{
  "hidden_size": 256,
  "vocab_size": 2048,
  "norm_eps": 1e-06,
  "attn_scale": 0.0884,
  "bias": "none",
  "learning_rate": 0.00192,
  "decay_fraction": 0.796
}
MLP neurons of a small language model. Each row is named by its layer, matrix (gate and up: input weights; down: output weights) and neuron, and shows model dimensions 16-143. Each number is 500 + 25 x the weight over its row's rms, rounded and kept within 0 to 999. Numbers have three digits each. A neuron's up and down rows have the sign that makes its largest values positive.
Before each neuron's rows, "fires in" lists the words (lower case) most often at its 100 highest values on Wikipedia text that the model never trained on.

fires in: "not", "however", "union", "career"
L5.gate164:483485468521506511485495517503517497469538494482504517487485529494498549511484496544506505519490507486477494485517462496495495519465505531487454513487496537481481528485454480487492461507511508478462519494549513507501506453478460503521522503472467507524510527513481518482444530500535521528514487505532485494507510484504458540501510538472520473494472487450514500519446496536467549526473
L5.up164:502489476507486473495492462508522480526484473517459514509485472498480540496502509520476497477507482481518500462510459509544491485484462525475557510474490518450482494497509473474456502498476493516518490484476512504493504516447495514450536484481470498471459460503456517521512476488488495543530541506499476480511518480503494442473507474480513493475538492495522510508460486457507525541470
L5.down164:497481434501463450452505529513499477528514486482521489510473487512480529486451460527511472522487505503524540480492510472506517482488500528537559484469529521488500512502557473481518486499509498491466508466484459483491473524415487565481486502499544473462489487504517490552546526507519498449469511506501456553494491499492459527516512470479507501468508522494471515530436472470472505522509

fires in: "all", "apps"
L5.gate730:502503455528460495548488484499503502492512480477487516514512522496503506518451519505478452523508539464508448509492516496443519463522472440519564538481465544502519511495470442514510508480516481481495548477491487528538515495566518462442450513507488515523524471487498506487497492503517518525469531483519497501491503495492518495493518521514499514470485502508534541519519481517519507511519
L5.up730:517505518481507499490469497514527504512499506568505467503488510470556507500504506482457491451476508457497460471512490516486495528425514502505485464414544518477539532538489470473477513554464515488498519481495494526556479497489478466548507504513485522480495481537494469495520493508517542503489482514506520486475491469466502492496519485525507500463484514517504505513531482528555536499526
L5.down730:477456470516446501480480474505501499493510477478499528529471507524503471519473509506506483508495490498488526499502518557473512530534474499483526526477504511457500484497528528518465546526515497478537437487528511468497517518463478521494496505535472494495489547500557537527525519499534486512528494523485484486471456527475551495552465481511531443532475529524550529540502515523518514498482

fires in: "the"
L5.gate401:502462547540506484475504451475483494497498507520485491518514500539482510540537536511449497524520497519513485531532549519491528484531498515500529522515512509510507516494517510512487529475484509508513453511511505479530479528525465509541507489494511498520457522467530519519468547487471455526512469477518504535548491491539465526479494544493542533476531503526540467505489505530482491508502
L5.up401:489482517490500493517489476507485489479463493551515497513514457540506475505541503491477488537466489515532524518505516517528533500497470532520521529461517476541537499532510530499456538502532508488523478505473465453520473518522468468533466512489523486474535477501519488456498518493523488486477504512486523510537561492522490553461514522492530523461535489532522497530516517513487497510486
L5.down401:476554535482546469554522492502485422540522488554530478416507494556507525460499501505477504511492514521504513549493520495514512491457488495507497515501506530514493538491464498508519530494512478484486485492453446508523481532508488492506484523488509542512507446505470518509475492504529499500496493512494534514500494484535517562488503519480534511440522512540497519508501512507502523474464

fires in: "7", "6", "away", "9", "4"
L5.gate195:482494482486551507499497516468495512523511510448439509511530501519514489440471452503484522513479480512489507511486502505499543476484466538483527492518490527489476517566548503494504521494471490515478489508503544505516509468545496494549471506468480508484479533507526464483524489478504565460502486477494494480472512468496512519505512500535497546512480514485465507482495474508480494512500
L5.up195:525482507499504530475531501522503542499518522454474517505478506529497452519511511484503532488512532509546501519478489517474505518460510542485520483506522465529487545542508527483457520545466502500477468507471497466498477505518507482513460531489471485497516511482522493529513542475480549496537509484507507466509505499477498491538524490471529508512447494494478495500505488558548461523516
L5.down195:478470486515501505511476512465536513521476477521518530481519520520504491553478466489519459473468514520502528508494492462535560482487496498496459526483494473479506492511534497500481523524461519486522533501535540489492487470510503523548481482493465525524491491511511473477459445464504529460553532487496509440488549463492502505557470511515505474497504466507503510481494479528453504517526

fires in: "had", "has", "long", "have", "having"
L5.gate1852:472492454495493487514504474517498511479517501456473531486504507502543503534511470540473472515506485490467454482476463512442463472481492482472526531536510496516510438473464500493471509452482480543520480493485485509475502521515493536519490460509479520494512492475494501509526538506475478490504542510537485461478416528473556504528514463502492493515418498495512517501510534513485512501547
L5.up1852:498486528468525506537530517499500538478501546487553527518447512519555511484512488491465439472492520489533487491507514493498493482556499461483505484491472487528531496508508527500508517539493479488501466508439498501481545519490487515563491446493493468449513430522510543529494494487528518498441484481508491478521491507476509504533512500488519513478515512527512498518518502506466511525499
L5.down1852:500509453538515539516502501516518469525499503533480508453521462504544506524512514502537473539527497486491476496555460431490487501504507483482479481464506509495519432515484521459464551503497505507479471489504483512500501534509474524504497457476482526497532528549503508465480498480490509472516509536531515484490475503508569549524468518483503469520466514481517492502515502511545515539553

fires in: "east", "west", "new", "eastern", "western", "least"
L5.gate1591:459491510462527493512498487473527536474501530497477510520508495494489493493533516486514493508569494496468517458481510497523510485482461461505521506487516502489487513454469493503482495459497512536501452529513434450503490548527522486469503478467465548526520464505496508501497499490512507514515495509543524523503492514508504526480480532525500530490479535471526504524540521453529544467507
L5.up1591:500515527514498472518488508464527530499469529486533498472476510498503515526558475519507508540520518498462529500520530513489451465490503519489520531499527512516506495501516471484496474537514472477527501529461521465522484505528454488495477493519490489514466496501508464513483531455512471510472492573516492484520517489483486457550512480465507475488518512492493458522479498510473539492474
L5.down1591:475480495491458505502491486490496469493520508504466503455531493503473469508485512497527531489554508489467559472463505505499480532498521531482525491490482493482472474493504511502522495475504508532477474531471507541471524525550519471473510483527483530540507494530561473501468506507500491505510521503474508504474530527504502497451508503541478507520536526494523499515526512453516506505540

fires in: "its", "his", "her", "originally"
L5.gate301:494481498544460510501499476492467482494508512475521504549486456532466469500477499512530481507483485531477495498512522465544475478470478476498513499515475489511506517484459531511474500562550508485529517461521521479514551497503506542529489440527495471504486467532525522491562474504468485467468500475474507526549498470509466507489513499502520525468509497508498482515508528489508512499483
L5.up301:483503514505482522486495512526467452499542538539528508516483462499501478502486519545544544485542453513517480505477519502508532486490503507449495482498491509468537536478492496467470495517468465454517477471509503509471512528469500551506506517502503507514485550526499526523545522465479495513470517510505525492504490527510489454457498517478537482487498536481483466502540526492544493456458
L5.down301:519508562493499457483513527492505383550511515491455498497492484512518471504514485529498536507461505487502493486489519514500542487504527482478495493477466455463540503460477546426469487522493461501485491494497506467505508488494499517500467510550544531518512499526531535556551499483501524508473520505459481512492504511499467490448489489459517474493507519476532442498457503481506509511493

fires in: "7", "8", "31"
L5.gate835:531517459519508475515501526471474489475533475482487492484540491484502523516482453488439525527550499519540499455523496513540511474471472532495497510485511514536475517536500491519497464553445467445517495490525507510488487456495494499483508475447497466508522517503476506487499496477517503516496538463498517507491500492488465535518517477500501440464520510530462455503527558468488519508505
L5.up835:471510476471496474470512486494467497490509517459462522495512462509471526491486459560462469470538551488540495513499535522517537495527468470468471525513485491469474497525457502484490506503526474527492465511529451500503448488481527490497510487464464492517481487492469526538501495492478517523487505492462519519519504509457473540483521473511479447448506531526493482486558487515541517488525
L5.down835:452551480504522504471490486510483412511482520497468498487556525494449519474515480544535480476509526498538492526529531524536486511527475522507509471464489480468476453472455469491528514547509478466513481495522505526490456450487484490525567471479502470508477506479464535517472478492512497492488527488508510518546508513502506489488511507488514522480534491507510495514506457506522529501527

fires in: "world", "game", "scored", "best", "games"
L5.gate1596:519486502498473570498495508511470485537430445494475494482480485537499491480492538542504554510499454495498505512520508506543447491525475541491533526492518524465464534489440508496516499537481488494507479442534504536510500510537487505518520492470473481500496523526446514509491523482473491500474462494485505519545515496516459541501468489523490520510492522525522470519517527486493499463486
L5.up1596:473483492538522478549500497521492486532508461506502515503536494492471535463496530483503479498472504527520512508500492471456478526519477513472508514517507520484469475486509517486472503504500510453526518479514447519489487477535470504506515492493498494514520486539482488505504546480485507499490504462493502535480512510486465515468473506508490449516488473503516446514559495460550469500522
L5.down1596:507556524555528507510469521550483481513496518501489487496504477546515515514504514560471547541517482506522463502484493500487496539500483583525495485476548519496483512509480528524530502509475486490482489521528494527496547505485511532507505520461520455530480504522479484551538579501495506468519470489490507501522478486542521491453493517469447506527480495462533459508485533515512516503504

fires in: "2021", "2022", "2016", "2023", "2017", "2006"
L5.gate1895:529501501487497531474521516486527519476487473441508468515478490511459468482520537497537527475549515514544532528477462506490484506495473485514521482502479445513482512486509504525443438469476529537499500552504518487505518528496475482454506481510539466558489526461531530536546510507484454484530495509527512503498463516492488512526464493465492523496502496471500502423512499441476517478503
L5.up1895:509505531481511496458480481524495476489491506508514513514497536533460437474482482484545506474521518513494526487522458468519505530538541484497537521515512519505469492511503515471481516541499501479494507533496484466509472469504475535490511448473524479524480514498507463526510484478527489497503531502512507490490511516496469492472492515524458474490500509531453518530510503529463523458480
L5.down1895:501480512469521481507552457505539518526519487544483462486488498546532477472476451519489549531493497497485497497504530476536490456474472520510510453466520513481434522486473508468483483497491508503517494503488491484495484468498540527534504547491475516474493506522501478522514490510472497487486495538467510479519500485490509503534508529523489498505490491501485516485513486525450481468503

fires in: "a", "out", "do", "very", "even", "does"
L5.gate1533:475474494509481509525524517482476478516546484498498446514483466501466493516495511492452497509465476517486526471497489489543490521502506533514511451527480494449546505471509518506493466508530492572489523502511523530518490505553496493482513479473488521525480449476494515481520474521500528494516457484507498492549510502507549494497521451476475473523472509503546470510430521483503497521494
L5.up1533:520508559520540450506560524489491483478518482497525500528494473475495500498489540525496499468504484507487465517497446502521472475462515473547444484551472484461541523489474487532465510492546532516475493494478520497499485533553504475470514491490508496478492472461473495507531518538489486520494493480518514503516439482533493507496518510472503494558473475509464495514477527471477530464546
L5.down1533:520516517496503463489512503504490477481477443500516503488495501503493546489459541520504504563480561514493492509490488483493496533482529541500513451511480487457546509517456497543511470499486528529489519514477509511529546505544516514493536522477455508495497483482446462467478495476492462488484492512487488505511504480561499522463512481531490455532527521530466549511515502515481535515540

fires in: "0", "2", "6", "sold", "1", "3"
L5.gate658:504514489506505469496489499524440515463483484455497478473501465463541465470522536487500502521525453505476520480504511514462480480505529495494501495494517491484495523517431524495525498525480486521477503472501457515515480510523501504523483506492484458484511472511521506527530502493491499487492490475464482510478512500499497546499515472495477501503531475468500496500521480541535550513478
L5.up658:519479497514499501481473479497474505445510472501509514476491487488504494507513530483518487531499487471474519500498513495488484521534510514507514517489482509503493487567513541496517472462468560531463478505474462508522470549535526484495513562475518527519523465498518499494501496506457465493515486500479484477484526526510513495487469520521458523530478490465530511465527479551464540501542
L5.down658:495566484515473478559476465487516488505512495489488494456492519508510500508500463536483478544504481487516494481450475483500517470497493454498476529486529489515448492555529571490495501481494538496503537500490522500522488530532502480534499491527513550528496534563485510512488520544500498507482506484481483481499508504497515542545526496510457528528473483510542451523497513514529477467497

fires in: "it", "this", "the", "some"
L5.gate716:477526495521522559501483494508530476524485486508474504498540500457463458497472474508508523529460492518516509456544506526555500497521517470464474503519490499461473490490483481494533498528476498515498524511528499522491449509544521500543530462493472529473487523493526485539484498494521484541471476493508482485523479477455537497456517508485512479493523501483489506482467556542539487505521
L5.up716:504480472499528505471515501504500523513488523513465515501487506500448483477503492492483489514482518484484468482505482532465534506561523504460520468555458484505482478488489480499498517526486476477487508519467519483484429471541531564526465443532499521520505440526498528496530517511499512534496502442476494493483492501527462499473527503508469466495514509489502497500487467482494489533492
L5.down716:510579488449496493500504520509496424475516494506499479451495488490497525504478505499536464510477508533483482491469471501563502502527468534521495536492498492506475524510537459462495517510507488468469534517495487438511515488539506525508481491487497531548489499468521470506509530480491517484518489481491487461512489495485516501449501526510473491524511492504478496477499467498494533499471

fires in: "they", "film", "group", "series", "band", "album"
L5.gate708:513519516539490563504509503492507510509474497483470485494522526485454462464439500534478472486526485479542511512473497466558474478470448477468509513518519502508515502500495507526473493528494470510504541495533479499465479507580491474504515500492495498457511530477531473533564511473485480532482537453506511512520475478503523511479547507511514519478533477504520537545459493472468493488510
L5.up708:529488496544480521498456473467472517484515523533524509487482521514467478504492499486525533525556526505444502538483466508522508501487477496424458527530470471523515485505546455506497512488469481468518504514493511554469475516535469470521494536520498475510466498494528511510481510473491483488532527516524561490524494484559508496479527519514468509480510483416555497482484484463498473594525
L5.down708:487513490526514499525488477484471471521520530512525483519510533537490505488480517498502496536501493535468461531511513487490493488477560414487459533516515515523460517485494492476551489536537498455535519501488511531507482501482453554468523530475521485560489538480531498501496483472495482498498505465526477481495491488499492542535485499511513538478531507491522490500478500532514523510497

fires in: "or", "family", "origin", "life"
L5.gate1817:444497551554527457499528485489525527493557513522499450475497481494538496480537499545490517557520499511498542469508489537476479480513533507513533509488489544467445481529512504508488520501530486516499498512482498476523458478508507480482474499474524530488527504444480532564561518488506485493501489514483527530468492495512550466494472448533453519507459489504497473557524488514531505502545
L5.up1817:505495504455537465482519473503525487508493507527490510501487551522482531496473496527484464484506497504459498466510492470516504495473464504489496468471542473500514477508527457505439515503496524508492538424455516481513477495520508480536488499496484503495491481542484498481530507486516500495488491468490489513562460490532510496508518508475429509463488451454485525522492493461518499504548
L5.down1817:457555469461514454519456541488517450493462491503481562463531503515492472524493515495524516538519506449536517496467537502519491551481517507504485501479513515528527458505480503455460469509479513487491470503462498483510480500467499477497498507520485480496483508543509490540496496479500506511456503512540500517475513511491542512486518506479499508488542509494536540515472536496521466513508

fires in: "found", "released", "founded", "held", "created", "built"
L5.gate1403:507500469492481486481522473503449511505512508460474484524515500466514499488493501489489513479496480498484482533475494477479506532549473532499479516475478495455518467518513540515522512547539511511529506509496476515471461481481482542483569514503508479536447511551521492533525486489493488504497481521508453474538505465503488492511493535528511498489518521461512467507523555512525508506491
L5.up1403:533498522527468479528477505494529528496500518538513458485515510497451467528478492505494497498544494489525557478519518521497490528499501493485489497505492505496507501505526501525491465525521465508534494512528477488526435485519492508521467519538507529509500483486465479534525532526503486515486489520468538512503513434540481503531522490483504525504533516440501525487502525521503502507514
L5.down1403:509507491480489506499539456480532536473486480533502538511441509466520494546490478499484433469492482472583530485535486478509496491519489473564482510485493511509515473510524487504525512508488469475511509523455469475536501497516474536518491499537538496475535477450521527478524434511529483521488491521524455466519505449479465521555529519493470531524508511473532487470490500490513513504492

fires in: "at", "was", "attend", "express"
L5.gate1594:527481464446548517499487525509505505485509500482431509524456545473504532513492551457496481507505517477557505496521450541509522528521532465534495484516492509504484529520523495520500526484436507427525511502495508505463478523477492478503504502488517526516464521524526511475472521525551440533471491509468500527521542493519494468526502481449492492505538523512484499515456508541547472482492
L5.up1594:478509503512484491525515514524545471487525478492493481518481469505514516450471509454520481536485560493510493466510523484502535522502526481515503474538511475527472505565497470455493507512495529483509501496511478520525528525498504515471497515493515488522520458506468543505506494511519485516477528519498527511527493481496517559479461498465478436453480504510519529547464476512456518484521
L5.down1594:500510498472445534551509490510489500533542492476476456504515497504462507459480541491507512484465518523549485463485516500505517498527443418500442511542499452492496524514531482523504462518465486465485474480490454516501488468492500511532503542525504562505488491525450479493495529525532531550536534490472491485522504546475490510505545549515509511473489516477507470516530530454462433525516

fires in: "found", "played", "based", "founded", "located", "can"
L5.gate1473:494472512521513516450470511533488531503537509468500489523501509467485437504481515474456510515478504511478452513477501504473449481517453479477475470490547545491492517513459555533472497497512538518478492512463430522472475462507518532477523534496519424471505492538529484497498530515490485479431504520483474520500514441543525489494504495487500508489519474530479440485492509499510510558506
L5.up1473:471492518479478453516511513523463503488495470542521482508497483498571491511486533507517466489470491505524525474507478492486495459478497463511488524482494510469546497518488538493508536544534485507462491470485478500455456504546505489488508524487489511461504463500528497518557529530535513468438486514508491535524506464507560471493454532511461490478511476493474509489432482506489512500530
L5.down1473:505499496519539475505492529486496505521500497479513466484515517494507485526459465489467480506500530487510509434482465536461519499520480449511474518510535513502495511536507534516476553517540484534485500513493478502476453519531472546505542518458507442494527464469490506529513526505540516486461497496524475530500513515529551490478459539497503491491527472522485528519468519507505535529531

fires in: "one", "long", "not", "it", "very"
L5.gate134:529501488449478485553514468445473505466544497487469454502500511479511494544471528515520513537478502521520498506507527510472492496524553566474508496493523495493491494497500504531483489497504510485499487445535485527519510502529511503507495511486503508546449568532523483493506510450499488471498473505548487499492523481459468525506529495507494552497543500497475513496559486456532496503487
L5.up134:479499487504506468504497512493532499496494483543519483492509489516471513531491502532538520513522512514522479498507490469518485499508507511536482511486488467468495490509489543493463478496532477489508518496474499514502527466473509468533521480506472578506504505461524528515491485562511511523500507501485468501453478530418507424487552455467487572484451508493509512478524508500534493504494
L5.down134:505436488497496447514507526511521567512486508501494453556530494547540489501507503495425497510448497494518500490518477442494518497503509523507471502469499537520518498490510548459517493468523452492488469506491541503514505501479502464530509476475470476495512478505563541484493464515485484504483521505528525485519517512490522485479508507472512540493480472520577510516521473493511541497510

fires in: "new", "language", "ancient"
L9.gate930:517465524473475522454502450507503509492523528518470496546489532518475519499516460497473483516561514466487533554471492520512501520526492493481527497503524510492479483500502530487486489479513504555498499493476456505498470518524475469516475482505470476526474486446468494520494495502444534477487487489522524553499486475509526477482481463512510515503523480559485529496499496500488471478474
L9.up930:513502527503490486511502538468485522489511474507474508528526499522483504470527521540478499475485525503525480491474496547512522517483480551511459483536519512487513510452517477472517513483501451471486509541534491470448513523497498503451487497512493494494497459501466429465487534502514529485481482493472523506516499520546510495487509515417515487566480445531502470480503498519459512486551
L9.down930:486486526530523479519457521515517481522527512546512475499497515466483449522507513542486521460495498479522499484477487543513512515465529507500501501461503475478479478476540506506512490497515459461499512484462550476513508522510501518496538524526490491515473510470466470523510490488490529507547469505495511509509486465459518481533532553484509473509510492488543521525539540501465498521472

fires in: "team", "group", "band", "album"
L5.gate121:526509522509511507503491514489509514532496518522516487527532501500455445458517502515512492516511559518536523530473505511463482476521470500499452543478477529474483454517512494518479530491526481484490494466514491517489470524497446512470509503451485477484562498487534504511571462477502514477501552491499467487466519527460470497475487482540510512492511494500486515540532465512436516499529
L5.up121:541508519497446520514520472494480504507504523489487515513544502505463451506453543489550519515518546516487486495475560510515533460480500459507476477504548528491527503526502504518511496514474508462517506501502513495500471476557463543491520516489473501536488508492560519524520524512491457477483497485504456532516497501503472531467531489509483518490489498518511481523537489478555478543514
L5.down121:496579495499494481531529520492503460543523510531515476479546527513466449535501489494427472501487530534499503525460515533461544469467491478430506497486514492484483485489478507492526506463516530479488474496493539513506510525550508533494502489468475527514510493486501501515492516451511496497475484505497503526489466506509453484507516542501515529500516461529536558544518472488496490518502

fires in: "october", "august", "july", "march", "january"
L5.gate913:516497516508520505485493497511476486454515506515517485487506461535456484497492445512502515510478492509518515503510511495492506539501478484511478471546462439508535476534541520518552499525510496491479539495501496507546523468518515505470517540528470534491467523502503506458508505482547511492542488484507498486522507471480492493495514480513474502489480504478468495487518517501510517537477
L5.up913:543534503535478544475508468535513472525470457524480517488550522491518507515546463448509547496469529474451543486518464518553487498493482441512557515522541493508452546506526524485493485529545520471469516508485504481514557503528520456524505506474454499484487474462530443462494460482492554454505479511501501513519504492485506471495488489499507551497482511495509483483453475534461510473484
L5.down913:528499473509418530494494482494530530498473519472456494504472490479498457543485512466467480482546473483467510501496492471486532465497493515488483484472472510522546502521503489511492503478530498494471515493498536506533455534505518531542484534518541515507474496488506497504512485515499515512470470525507468512531489539481451499496537484428542471499508488520471512507490509517546451479471

fires in: "had", "have", "due", "however", "having", "thought"
L5.gate1021:529494522508512523505513528435478515485540489484514477516454486514492468546490498527476454511505478522462456485504504483462500501515532526523508503494492491492464470442481529518472498478474521528493465494513497524477520463523501526513488471504486531496521521547473483508524498451533554513479467491502511537518481447463512471479527525485506485488487481509475514525483511506514493512501
L5.up1021:488519484531511482528486492483504475496525429519528507451495524517481471530473518536467493505502516526518409500496450512502473510489513553483530512488534478500518456449522511490459512515510499490513498480476520524472496481533511512486500483481517494529512508485483470479494534458518551499517510542496505508498473456467564515485481453469567511496482497515495507512498492516486517549510
L5.down1021:511524432559487501522482491483505455533520486495501481460509473527508456488492512566481473515502495531523464494513513487525511500504460561458504475487485503504497502471466520461462528468462498521482489519483491469480526478472555550494537487489510485506562498545515486496548511496500514508511508542503515507519475494489480493490506439495496470507511512447500514564471502515503512559524